config.yaml
attn_scale: 0.125
bias: "all"
init_std_qkv: 0.0261
init_std_up: 0.0261
max_grad_norm: 0.5
final_lr_fraction: 0.05
MLP neurons of a small language model. Each row is named by its layer, matrix (down: output weights) and neuron, and shows model dimensions 256-511. Each number is 500 + 40 x the weight over its row's rms, rounded and kept within 0 to 999. Numbers have three digits each.
After each neuron's rows, "raises" lists the tokens whose logits its output raises most directly, leaving later layers aside.

L8.down543:507544545475485504597532534475490495524472524493471501477472546487466535544391538551434578453502539465454453485481479472556488490530450475496530443520481508458510509465592505586490569561487532497504553564540490577440505493499461532449526465507491492487522498497454512561500493578553476442538564447495464494464502543481508466488468501501486513477552510424510584495466467547545513487580520495453481567459451469541411576544492533442464552470511517527499434481494510472500506461536516526563546465399555487547526484419455468457498556440464519550519503451458496464561491503473463560475468502543508506486485500524512536519580490513459493578490462580527497489529470515434546450471541547468471500494430572547489489454534478545498514545501520476512426475516453484441457453540450
raises: "nal", "nel", "na", "nis", "nu"

L10.down145:551489507536529507508478505535463461510532467461463582497490421495444468404508477493534478511489449537471506526466481527513460480490545458552497467494493477452552517460531442550474451442519545540477500530510472527546555575447474437465496484565464500598448440582517474501477492435502508503520526467514514554530469502452501438458454489496469543501544544526509505476529435468465502565491538540518516493490505555485512450547468448535561552536516478527415510512454453460519500556569502523447474474515500509458439543457488477534467511477497476535472531467486548584612508529495477505517436569531495572485386529528482427597523471482428477504519485486602512474517455503533501518482548470518499469516499455466488487493430486539522534501573529470518455465541477509504459531457557
raises: " are", " were", " have", " include", " continue"

L8.down791:534431507511454504455520506503442461488432485537528487513548517498494470521531464440502446469447564555585443551481577502560495456530493521465488483481431429495499535510527503506500499574495504485468542509535545452479507457488547559416602481516527489515524576579512478511502467573484525462560477441409455495535432456475503564552530515477487449525515534507509412555474457448577454513523428571477479470505488542474587574497459556573470488401516480528525493497476559513485459568504498542469481529546487441536420581523547479491502469492539502467528539542539542522451483461492492491534526568547541491508541445501488479484508472491477469567516495473520475537476506532531462451537518510490510493492529499547481577468458475488537498536467450443536579470410535502514457461559564
raises: "or", "ors", "udi", "ing", "ings"

L5.down993:511539455578493551500466518495483475469581523535487458509429436479546492510450494528458491468453509522519516546523488451503537441530462524507418530473507558534488486543521535488563568495541447522471608482543473476546463510510444468456532462494501591475553554477463436504510535474538401463477522498473545463528566448514539531434516434573535530512490530520433455448515470428509592472471496536522464542529532519473412484486502478575449454550514577480498494476497523485496478533533512533501440436406487455495511488502454517462510501512461532470511531421475555430456498467528520497473532510490485492574430426540506532472510519497484532522453498468499446489470499502541472526516466528506525511459574498528580454485526574457496406553511553445539558550380514496518503473560454
raises: "art", "ard", "urg", "ture", "gers"

L7.down405:531588547499517511409488437571532451501446528535481487438493484473498462443474506466533508501556422465535515561487526506486506556452555452464527548551504518541452448463516576464498488496515454527532512511460514533511498569568497502478511480497558521490494538498528481608524468480442558539531511547525522483541432516528506503446527577502494511492476518471473550494502577468546471487492491474547486635510513455521557538480491518565558481537455534522531544466485493551561544481543558512550435455515574508481455558489472556508498490464474569479494514499509530529518557520527455491532500522491582532498462468511588471486502549443541453467470444476494491536535533507546505474475511520426562488532480407502481557401545539489479447560542526362539480475479519543454523483521476
raises: " of", "us", "s", "ing", "os"

L10.down400:436500529425468479477562436520433491477561588534506508434507468526497491490548497477499470550525472506490524524479492500487479528472501509432500502546352530527624497458531469445498549430487613474490544580493484520487496496543517487447512489488555497466496512428422492488526518455485459445526556457479489512499529479446446564504514468418487514511544500503563468522479477572547508541515525490543536544460490474496482525454532507514587478509481478467507486513446429507540478523460506503544510439449510590456428497473462545512475589523480532454509565434446454454500498482491461538563438487527574536500551520528534527519582485489455470488475484486509482518465483500540435536555470501534421488510468515550526506427532576545486471460555510461516545564472402469591495535481494
raises: " a", " the", " an", " another", " his"

L10.down713:471549517544496506523531475478517426515483515486497491484427496498518485473482498435505486497509475527515506457465461468526514544603502406524499508516488495472419514521561478504523477481517531527483401571487477484490470569518454510558490450487576459567454522456466487536537530485484531508602544401513541486488548473519561420451561514541517497465508564506503551542576481439533489510557466503543453592504516482503470468539517620540539483508501493525505507440535479499448430476530456533477481512482546493471445528545530521472494485447497475427406482438473530520511561610496411529551449524490403480457520512507570533473479523532429513457525448468455497504540440477572542512486486524476445468516526534538510518494469552496511477519538510484473440493480459501522516456497517
raises: ":", " of", " and", " at", "\n"

L7.down791:572470520463520466491464500477458515463470509493520512473536529460522557512478472532538475551446452581510446448446540529545481498530471402455553512493447519534518482544476428520475456480569507557481545542526489512509520559565452440404462481473453532506424452598517489479444495505453523548479506451542425559549477427505498461529527579494549583529535530506524490489539533474462447553507488547468531444457563472533553445482456474512537518480507489503482482480494509511525421504507497524479428455504516486476506473546558508514504516503515456502522470483539488568567515532501439485554464525519547549539494549525500498530485546539417533508481441570549399444498518500513460544555474487538522533480448458473481465521501440527525554545432500526498491413511522551473487482464449
raises: " have", " take", " include", " continue", " begin"

L9.down334:570464542525512484442475521456428445450489482491546578471502551481472472513492530460469468549519473522465513504471537510492482555465486487506479503524520465509517542513540524556492517498515498429495464504496565477452507515503474526443485486468529481489472513493554469508492531515507524443574562468473561550473501528481541562482566487519468440449542503502475465504474539534447485486519551489518480497473502519522563539571516517558498530497549495517463529445566505538596496533461440518586496427442464540546395530441519477486519549523510443515568477508537508473438559567432460517548410526504553478447503477514509537605563517450446428511456462471495467535484479477451492512538479516524520534487470507495469431484549521505533587524481500481531491532463460538503503516477552
raises: " his", " their", " its", " him", " the"

L4.down315:551430516500495535488523437433475497419513397502532505504496549551467470509507492565451537450484543486489491572495541534492517515467492521471523501557506521489526529523534497504484510521535496462518477422494556475519500557512436487490563451505576576488532461564426428520512485516526481435561477512544466484531465531584531467557473544450496485580539541497490512477495530547504451493464476586465536539548491509532448533498450435494431556497538455514487585522465493524480445456475456507548457490512485460473537496512507535508566459532476560459565548545527494484452581487472571563527463511451454530472477561450506570505554507456418408479495503580428486453468466475547444458509523517504478513463485577526469406558511515454450461504521504554569523535507512482532558436541537
raises: "y", "ique", "ies", "illa", "ines"

L8.down1006:484478470471427567506518483500496557533520450473454545545507500548468445574476528429489464429487504479528601466438438522489509566519489592535477502497461467466495442494490531550465463477478488555517472474422557482475535492459564530514476502487600477479484504494467565485484495519490521521502430551539557546506468486551523484437522469526478510479438511483490502514473525472541532512617491477441536519484412472465428515483536497589446643482513485533544447562433488495533520521462518559560477474534520567526525513528593557570551501520512495485579474515527470467440497511481517547427458582492482460534409455488542534532505495575451548555423435476475407427467522487496485512487554518515530553516461460474454451451469478593509610477462531544457513507460448512441522500507479
raises: "um", "ly", "ls", "la", "led"

L10.down139:548587470498505520448441465433549487560530490534511495561530442511513432517562484526500551454421430454514481514532462478522529401559533499505466499507486470453500479517531603503529415460418468405557555479523484545444448561489511443489451489466423450528563475452495532480458475484499542557482517495508526492481579505459468518519552520448464487553505548542545538479525561489521508532477541542519466504481471416484501441517487517582481512493487514396505507439490548423561564507534512493474523563543500504468499465565491472420531453556540453495585481509547462502483506444457468570521563549433503545399503489517547430540525507467553541414498548508490507509478525480597512506471503528546479527511482501468557523511468518502513503491522522507477462493499578458456548539525525
raises: ".", ":", "!", " —", ")"

L10.down107:499524436503458547535497395483566497508452510547490509464478530469498457516509528478594529535500502475509503513451460524513559494518540550471518535517451510470461522496479491509518465520511545519482458502465464520555501517558484473528488446543482494538483474498632448427481524501514479492481521484496463534517484553515576503462542539474521529469473468500514566526479520505512566508508540504556467501525504494513518513494485449547529472568551462534510480517516483550503498434571452578425514533482480460463513513577455446550490524505449488499471521451547538458505480493545438546446528561477350560383472497462525545489559521517489498517542515489468477473575465502500523456538501509501562504441468493390502542470497507504458486465434508519516519553484385463409548536441533
raises: " |", "\n", "\n\n", ".", " and"

L4.down744:570523501497515494430510496508479467469546530528524520502545522490448475493484565529522520466530546451448510498516534466551465541554479465539542490521454418471499490509421537534486498514480441533512480488485529517563525469423517441507505472462510543493555512494524500482508476464461522490625536543390505509574537508447431552511510518491505493493492469476537500532492471538592441504575478452510521456482487458490469490505419494460544421456451485582500450521541469483529436472537473465497500488574527498528477546479509566434546557471507598472475497508517443576492436468469503437471405442444472565440518481516487545585519484591492484520422480567513549538473501464452509506507506528500496483547558499518436577552502529535542514491500527458580522504528479506523562475494514
raises: "ing", "ap", "ings", "ington", "age"

L10.down434:438544560492491522508480515467564581569498543510502492530520497576524517405554509505504476484467449471496444463455496579498493500437481479458476516498505556506404484530496467438491421525497482543487481474488543483476505509458466499509466527504458496568503583482528573482606497479546469526508482551511486510533617528484491484525505548452576553474523481527488499543538514555534453520538480494489521539417452408580474479514543464506548427483444533467483490435490487558590543434509535489414475493510514415509461472505422567476494530493491451480484567478536497568557552489484410484488439516432457470470539504429576543504448495446530506480483481506536443476509515484587490583510504466462544512492466521453483518432498501474552500505523445562492561526479541538452519528403495
raises: ".", ":", "?", ";", "ping"

L8.down855:521452517535499520474383525528555521559484487498516513488516534564471523473481464420480517483394465484530461547494412459469481483471571504485506472524565548523500452449485486455510507548435440455499485548513500484485398550517549507396468534470490445525447556585513486506516490489461503489536492519504474493473507526487454519537536576537513498427467521398437490557453515512525506520517483566513532511488507471489559509463484463489505511582446532519483563471491453479567414505436485487517457467538506545533513465461527524549543493512536499469512500494577495528467582468534507591502610513516486459558499519529524463454496526613525550478516525531469503468430554526491473516504518541557527550433453432439513523476495532434483514532480556505556493482526502419455487457492405
raises: "us", "o", "os", "ological", "oto"

L8.down540:562506567449527549492515494485438446490541548521553504540511477439497473472541502543446515554544462485486451469524504501435510480442519480523469496461465512494487550511524481471491473538495508509507478474561535506482521543549498492515525496479483400536475550479486476437480538510468468510473487476501483510519517492439581486534521486420455535549567471426504503503596590476489563516544488540528579447492530530497456495536525545436449477541467489497453492470427450501496516504587498514517498517537482510537450523494518508439484488486533540537460490463537522502608522546482399520447561561481469507445504506479509514417526476501481427491527461526548588464561540551550486484504482494498448490467462508446551504472445505532465503493481590510494476568490532512500484477486481
raises: ")", " respectively", "]", "\"", "."

L10.down170:465475479474470485567531503554556570461482477474487390455503511457485479428509531547509475474503511517479522501505525529447531484516476514441461454569534435458451528566527391431561539509478451523535415496531536477444492599507552489512482501479534499435495481471474506515506518512461450504474503510508487511497491477533426503550560527517492518473513581455463502505494414451518499449509509507486534523468592491512496497465518514480486448471508514505459525401539397548568409511508523495521494489556490543526522419506513470436580487483508495543450509539522444495540419484514510547507472507519477479534406497435471521505463475523486482547515548544577462504510566506486428536485525525490501553554451452458482501501519406480502607533550464526441517567550458467494542544575477
raises: "vi", "ze", "v", "ving", "ve"

L9.down680:524521552501511499406485456491532461516548546489497405516547434476390452452486572489486494538473488530553510454552501480434548398472564523494468434557505577511475620435455538504510525488545552517546464472488554524468564557492520499457478441473528498486491535469420476503440497411473455465506538503507482492531470562523577496504508454544481480498491526539503503456512491475551531559559489532531479456493549519553489446516463479525524542474519416473471410476493528523506474501525502441416504508526474521462447452501467502417464564514491446544470548511554484477532569536554469499517478541475483473544436540509537550537447546480464477465436510484507489550514500560545533500518454534543434504442496528475518519534534498485456498436526435528488499530505510546470494560472464
raises: ":", ";", ")", " –", " |"

L5.down260:492485518573496528538486455552409507430521454456521547568475479503473470402469464508468481522524376509455507448502468511516462485469526462461533517475463515525552448467499454459460537451557492496517539540504543485501507544502479486503520505540443550486513460585528454452542580480516450485452620498540550590505498459466458467444485549498528533530565530516481447413528541459440487477534558566498499572449479491484582459471465552520563512468529487543504475506457467450502546492526432475457546503545525541494418531408479420530482530470466492456509487476485551536524503530461480573503518558511521526494428549527418413554472513484396536501516535519461404416463459481496530474481483488529501514529485479478493449468566531528522450522507497527513553401486440482450448533409523
raises: " include", " have", " are", " were", " themselves"

L9.down346:501524530410525481495537514574491559514472497537501512506510438509502490535518487518519475552446499497485484543490470566481432549553560489494453520540543441541534517526508436631473552507477448555518399584526581456494457438485501424524492502509534490446547452481448489449441474535497531548547562477505481583491555526486558513532513531519428501473554449566536456508484501483489481515412575496550512473469557510469548515478458557516517462463503416454512504486525558428474461533498498491483509500475528494472488533496492431439500507436470521497611470475518522538447518434529440454450473473523448458465476502456514486526404493461474523520449472496406463504522454509518435523455520550466547488448429554463531540527533587544441560464599480451476531484494500511361450520487499
raises: " is", " it", " she", " could", " may"

L8.down384:445516526475439467527499348506403529466522475452497535535510469551519472512542526460487499522462565495503454510490466480516516504522510515451502521509531480572572570504471506567491566549466490529454476440528539517488554543470432551555554424507493584484535437460518531415483578502512490551548490528488492451514537448556496485472543532440502460492442461519491456464499477504522579534522501533541510463503537531536539494479527437525523534457551562539407482525516439463508439558559462489426525539425527443542566532500556545473549479517497493524469524497434533550467529476534518456485557498560510501496478495488520482501626509487515472539506514450459493497512559500533423561491491538572494531557520525421461477443503422473464506470525477425509484473432438453463450556553536
raises: "\n\n", " Following", " Its", "The", " However"